config.yaml
n_layer: 13
d_mlp: 1024
norm_eps: 1e-05
bias: "none"
init_std_down: 0.00367
lr_mult_qkv: 0.4
beta1: 0.9
grad_clip: 2.0
warmup_steps: 237
schedule: "wsd"
final_lr_fraction: 0.05
batch_tokens: 32768
doc_mask: true
steps: 7541
dataset: "wikipedia_en"
MLP neurons of a small language model. Each row is named by its layer, matrix (up: input weights; down: output weights) and neuron, and shows model dimensions 160-255. Each number is 200 + 20 x the weight over its row's rms, rounded and kept within 0 to 999.
After each neuron's rows, "fires after" lists the tokens most often just before its 100 highest values on Wikipedia text that the model never trained on; "fires in" lists the words (lower case) most often at its 100 highest values on Wikipedia text that the model never trained on. A number after a token or word is its count.

L6.up394,200,224,187,189,216,198,197,189,212,174,184,222,193,210,158,216,195,201,160,205,218,192,198,192,201,182,202,204,178,176,200,225,200,170,227,238,217,209,218,189,208,184,207,222,194,186,209,209,214,223,195,195,231,192,254,206,217,208,197,206,197,225,219,219,180,204,193,225,207,160,194,205,169,183,199,192,217,250,181,202,224,185,207,191,182,167,179,201,181,208,207,185,233,201,171,208
L6.down394,196,232,179,207,201,186,207,181,203,199,193,215,217,186,205,228,174,187,191,188,196,211,201,164,209,190,207,217,240,201,235,185,218,215,193,200,171,143,221,210,230,221,211,208,195,178,183,257,209,227,138,185,204,143,170,173,241,199,190,238,182,174,176,220,205,221,196,232,221,234,169,176,200,199,226,179,156,220,232,243,177,210,189,203,179,207,219,186,179,197,213,168,236,173,172,221
fires after: "," 76
fires in: "but" 46, "which" 32, "and" 12

L5.up457,206,179,200,189,197,140,198,194,194,220,188,224,198,178,190,180,214,182,181,203,204,200,211,208,161,197,194,199,197,171,166,204,199,202,225,203,219,159,242,170,189,238,198,198,200,186,230,221,199,218,206,238,173,198,219,196,226,191,214,220,205,227,186,226,177,205,223,217,212,184,204,216,180,209,233,183,222,200,213,222,178,186,210,210,178,188,178,218,181,229,198,177,203,187,178,184
L5.down457,226,207,214,175,213,255,194,204,196,217,207,217,200,178,185,221,200,181,226,205,161,195,199,207,204,203,183,228,236,196,219,179,201,190,185,240,202,199,172,180,174,188,202,162,221,225,173,176,198,169,180,206,179,177,176,171,205,161,223,229,206,200,178,180,207,194,221,213,196,238,176,188,225,218,184,226,182,184,177,193,186,198,194,195,172,186,182,178,225,193,204,218,157,219,176,198
fires after: "." 81, " F" 4
fires in: "the" 70, "they" 6, "from" 4

L7.up42,216,178,175,180,198,191,195,243,199,209,210,214,198,190,197,217,179,172,207,220,182,208,213,190,173,183,219,191,190,211,166,188,189,199,243,204,201,223,237,167,180,221,204,183,203,186,240,191,195,191,217,188,167,171,187,180,229,192,206,195,187,214,195,192,206,237,170,206,227,198,203,226,195,140,212,260,197,194,176,229,216,207,205,198,183,224,163,176,183,204,177,182,211,199,211,207
L7.down42,206,226,233,215,212,209,233,193,193,162,223,187,167,197,190,208,247,194,185,184,162,227,178,190,206,195,211,245,198,181,254,188,217,218,200,193,203,167,192,199,217,201,212,206,202,209,185,220,204,219,225,183,209,196,207,213,191,189,178,206,202,181,200,197,187,203,200,207,183,172,216,181,202,208,180,187,231,188,212,196,225,190,206,182,221,223,237,196,210,184,208,186,215,199,196,199
fires after: "," 25, " and" 17, " when" 4, " where" 4, " but" 4
fires in: "the" 49, "a" 11, "there" 6, "they" 6, "both" 5, "of" 5

L7.up70,198,239,169,225,197,195,170,184,236,182,196,196,172,212,178,211,203,193,173,248,199,207,208,186,205,195,223,231,176,159,190,168,194,172,203,204,205,179,230,147,186,206,219,218,211,192,244,206,198,196,228,195,200,150,190,201,219,202,202,215,214,198,232,194,191,212,219,185,210,172,181,195,216,180,216,213,215,219,186,193,212,186,203,196,197,163,183,181,194,172,223,195,245,195,179,174
L7.down70,172,224,205,210,173,214,207,178,195,153,174,189,196,155,196,194,222,239,210,206,201,198,203,169,204,205,202,196,189,204,172,176,218,237,206,172,217,222,201,232,170,206,243,198,202,193,193,208,186,235,194,220,247,179,229,188,183,193,227,191,177,224,223,213,192,214,194,205,209,188,197,198,225,175,202,189,177,199,205,162,207,188,199,175,174,248,201,240,260,222,182,200,183,210,189,212
fires after: " " 40, "," 31
fires in: "but" 37, "round" 22, "just" 5, "rounds" 4

L6.up175,213,206,175,190,194,197,217,181,203,167,233,206,207,204,190,213,194,181,218,170,205,209,190,184,222,194,223,202,190,218,247,223,187,187,228,195,210,151,169,182,221,192,202,199,149,212,221,246,190,224,202,203,155,180,192,211,218,205,201,201,196,185,200,145,165,198,217,179,178,172,189,178,177,172,226,188,228,224,221,199,189,234,205,178,198,207,187,205,189,188,173,191,214,207,173,197
L6.down175,174,216,178,193,180,182,167,201,213,195,191,210,168,214,179,199,192,195,170,234,225,216,176,162,187,211,217,227,220,233,221,226,161,216,170,225,207,213,200,239,177,193,214,205,216,206,183,229,178,213,162,206,202,198,224,187,213,194,193,192,191,161,173,186,223,201,205,229,194,232,222,194,203,195,189,227,198,198,169,229,174,197,208,189,204,196,192,178,199,171,220,214,217,203,228,190
fires after: " the" 23, "," 13, " a" 8, " A" 7, "." 5, "y" 4
fires in: "she" 20, "and" 18, "they" 13, "who" 10

L7.up154,218,204,148,203,204,199,149,190,227,201,212,209,177,160,199,205,195,157,172,215,183,223,206,216,221,202,203,232,215,203,215,216,176,171,204,233,181,155,189,208,198,207,183,200,226,215,224,209,191,182,214,241,188,165,194,204,228,179,211,214,199,180,203,190,198,203,163,188,201,210,189,211,201,201,195,206,177,201,233,173,224,178,188,197,195,215,178,199,183,176,199,205,199,202,200,213
L7.down154,218,214,179,196,191,184,185,262,204,195,221,171,210,213,220,235,199,226,201,212,195,209,231,202,202,195,233,202,185,189,199,191,148,190,218,178,180,176,220,200,233,187,186,180,189,202,233,204,167,199,189,241,205,187,178,221,190,200,195,198,151,213,146,172,217,230,228,232,190,215,201,223,193,181,190,184,211,187,177,222,208,176,196,196,218,209,198,190,156,193,259,208,191,176,236,212
fires after: "." 54, " W" 15, "S" 10, " G" 6, "W" 5, "G" 4
fires in: "he" 53, "while" 7, "she" 5

L3.up979,222,213,178,205,226,187,160,193,192,224,181,186,182,192,166,178,192,238,145,208,221,209,193,190,210,203,207,212,170,198,190,223,199,172,232,165,171,199,207,215,204,203,263,231,194,196,240,215,177,231,225,199,219,173,212,176,215,221,201,224,203,143,192,186,184,203,227,195,218,197,175,187,192,190,215,198,210,182,229,203,208,208,188,224,169,217,184,187,177,210,193,203,233,205,184,208
L3.down979,214,171,190,203,213,200,222,161,215,191,191,234,185,223,202,215,221,198,194,183,236,180,158,206,214,203,190,201,175,224,201,184,173,193,155,214,206,188,176,167,195,181,230,228,158,225,182,154,215,174,168,198,174,240,198,161,191,188,195,197,171,219,199,181,220,190,205,201,180,208,186,211,216,190,212,175,240,197,173,196,219,224,213,182,179,178,203,205,200,211,170,196,228,199,192,203
fires after: "\n" 31, " " 16, "==" 15, "•" 11, "-" 7, "|" 6
fires in: "the" 24, "history" 20, "total" 16, "list" 7, "notes" 7, "note" 4

L5.up141,189,190,180,191,202,199,205,228,183,230,212,226,191,192,207,189,161,219,204,194,221,188,218,195,210,200,187,190,216,262,211,233,180,185,189,238,171,175,235,173,192,205,232,197,165,208,233,234,186,176,216,250,178,190,165,213,248,217,230,194,197,212,203,211,197,195,204,173,201,183,215,231,204,241,196,200,162,173,216,210,178,226,183,213,187,160,175,201,158,202,208,154,206,197,192,187
L5.down141,178,199,235,215,212,200,153,201,218,185,187,181,173,220,193,197,203,190,198,216,223,234,197,184,203,210,222,191,182,187,193,202,176,205,196,226,217,209,186,195,182,199,181,182,186,221,212,194,211,196,167,206,162,205,220,195,207,200,188,225,161,164,181,229,184,180,191,147,185,175,183,212,203,205,176,200,216,191,178,176,213,229,198,178,215,219,185,171,228,168,255,202,205,202,189,150
fires after: "," 20, " was" 17, " where" 8, " had" 6, " who" 5, " has" 4
fires in: "she" 21, "had" 14, "he" 13, "been" 11, "also" 11, "have" 6

L4.up753,225,211,204,201,198,149,177,212,206,195,201,215,195,188,186,216,192,232,224,231,208,223,221,188,163,182,228,217,218,185,250,213,215,200,240,200,204,194,223,216,212,191,199,186,196,191,194,224,186,200,171,207,176,185,209,182,224,178,225,175,213,217,187,231,207,224,200,164,202,169,170,135,182,192,191,192,201,221,199,197,237,209,188,206,178,159,175,217,175,193,209,219,191,194,209,195
L4.down753,186,197,233,189,188,226,179,208,212,195,214,184,203,209,240,205,209,160,178,185,195,187,194,160,187,196,186,210,169,200,211,196,184,179,196,194,201,197,210,201,232,186,208,214,175,210,221,196,196,211,239,222,200,191,195,214,219,218,153,176,190,227,155,199,194,253,227,185,185,186,174,188,186,196,203,198,157,223,190,195,191,230,225,190,215,225,206,188,203,203,215,175,218,195,215,228
fires after: " " 19, "\n" 18, "," 12, "." 8, "s" 8, "ing" 4
fires in: "after" 35, "while" 19, "george" 7, "by" 5

L6.up752,254,191,210,203,207,169,190,218,176,199,230,191,205,193,224,221,170,193,180,198,215,209,210,199,179,191,178,184,202,224,248,213,194,192,194,223,200,191,200,217,188,177,202,229,171,189,221,235,167,211,187,196,195,216,205,231,210,204,239,209,214,185,180,207,206,168,194,161,205,180,181,210,199,218,203,208,183,233,267,218,229,208,208,205,237,215,214,180,187,196,179,191,176,202,203,193
L6.down752,176,160,237,199,165,177,211,219,179,170,192,210,192,221,201,200,217,204,212,225,202,187,227,222,202,188,216,198,217,176,175,210,217,197,186,175,199,225,199,181,232,198,196,209,190,202,197,212,227,208,197,191,176,206,222,214,182,169,168,167,214,197,214,192,222,213,217,202,166,251,220,208,224,176,179,194,194,233,171,203,167,206,215,207,192,185,181,205,180,204,195,187,184,206,194,188
fires after: "." 44, " Charles" 5, "," 5, "J" 4
fires in: "he" 31, "she" 15, "louis" 8, "who" 5, "american" 4

L7.up36,228,208,204,203,188,159,145,211,201,188,190,216,186,188,169,211,185,197,208,213,182,204,170,206,174,187,243,221,202,204,207,225,204,179,190,207,201,210,205,205,242,189,189,213,207,219,229,220,203,200,228,237,247,186,161,201,262,180,205,202,227,202,213,185,177,215,235,184,211,218,202,192,193,192,209,200,219,186,213,204,211,220,201,168,193,168,199,204,193,191,190,175,209,216,192,169
L7.down36,197,183,191,186,205,164,204,209,184,181,199,202,232,177,211,173,205,199,164,192,215,199,238,194,194,198,214,207,194,203,219,183,189,216,185,204,198,207,205,197,224,214,181,212,193,208,211,192,223,189,203,176,185,207,192,189,205,176,196,215,169,204,200,227,183,190,176,197,243,180,171,220,195,199,156,211,189,173,202,219,208,219,192,216,213,204,210,194,216,218,243,226,186,188,229,195
fires after: "'" 78, " I" 9, "’" 6, "I" 5
fires in: "s" 80, "it" 4, "is" 4

L6.up985,232,240,237,221,192,151,169,189,242,200,199,185,183,161,190,193,189,203,199,181,238,214,202,188,192,195,233,247,214,196,212,226,195,167,192,209,206,210,220,195,199,219,202,176,243,186,213,200,186,203,205,200,187,219,185,174,203,224,217,179,220,197,219,230,163,176,208,199,211,179,160,227,197,232,205,211,225,212,207,204,248,229,183,179,191,202,207,224,187,217,200,218,208,196,183,203
L6.down985,209,184,211,204,193,199,204,194,212,229,201,217,226,185,207,178,185,179,230,175,226,204,198,190,220,192,194,210,209,221,204,186,150,160,165,216,178,183,198,215,170,194,205,184,180,203,210,234,208,239,204,218,180,238,183,183,165,206,212,205,185,184,199,174,186,180,224,185,212,189,202,227,226,186,200,206,207,179,186,190,192,238,207,163,222,180,222,207,151,188,179,188,163,212,180,219
fires after: "°" 26, "″" 22, " back" 7, " (" 4
fires in: "to" 34, "n" 25, "e" 17, "w" 7

L7.up904,227,197,184,214,180,145,161,217,201,208,212,216,198,176,205,205,163,198,201,229,181,200,204,193,190,179,223,225,194,211,217,230,197,194,192,181,212,238,266,223,213,219,192,195,170,249,231,207,194,193,173,229,211,198,219,180,224,214,223,213,208,217,198,217,209,172,200,171,210,195,174,215,191,215,201,244,211,191,214,201,208,226,179,212,199,189,174,216,179,171,187,202,196,214,194,194
L7.down904,199,181,225,225,202,189,196,228,210,207,198,215,180,209,206,212,184,217,195,214,205,226,223,176,173,217,172,184,202,217,202,222,200,216,194,220,221,181,189,176,199,207,202,198,183,195,207,190,194,223,194,203,180,206,228,241,212,197,184,190,179,228,219,197,216,193,190,211,223,206,192,245,183,200,177,177,184,215,175,193,166,201,231,217,191,205,213,243,172,206,238,212,207,176,219,213
fires after: "'" 48, "wi" 15, " Jo" 10, "’" 5, " Lo" 5
fires in: "s" 53, "wife" 8, "lewis" 6, "joseph" 5, "she" 4, "los" 4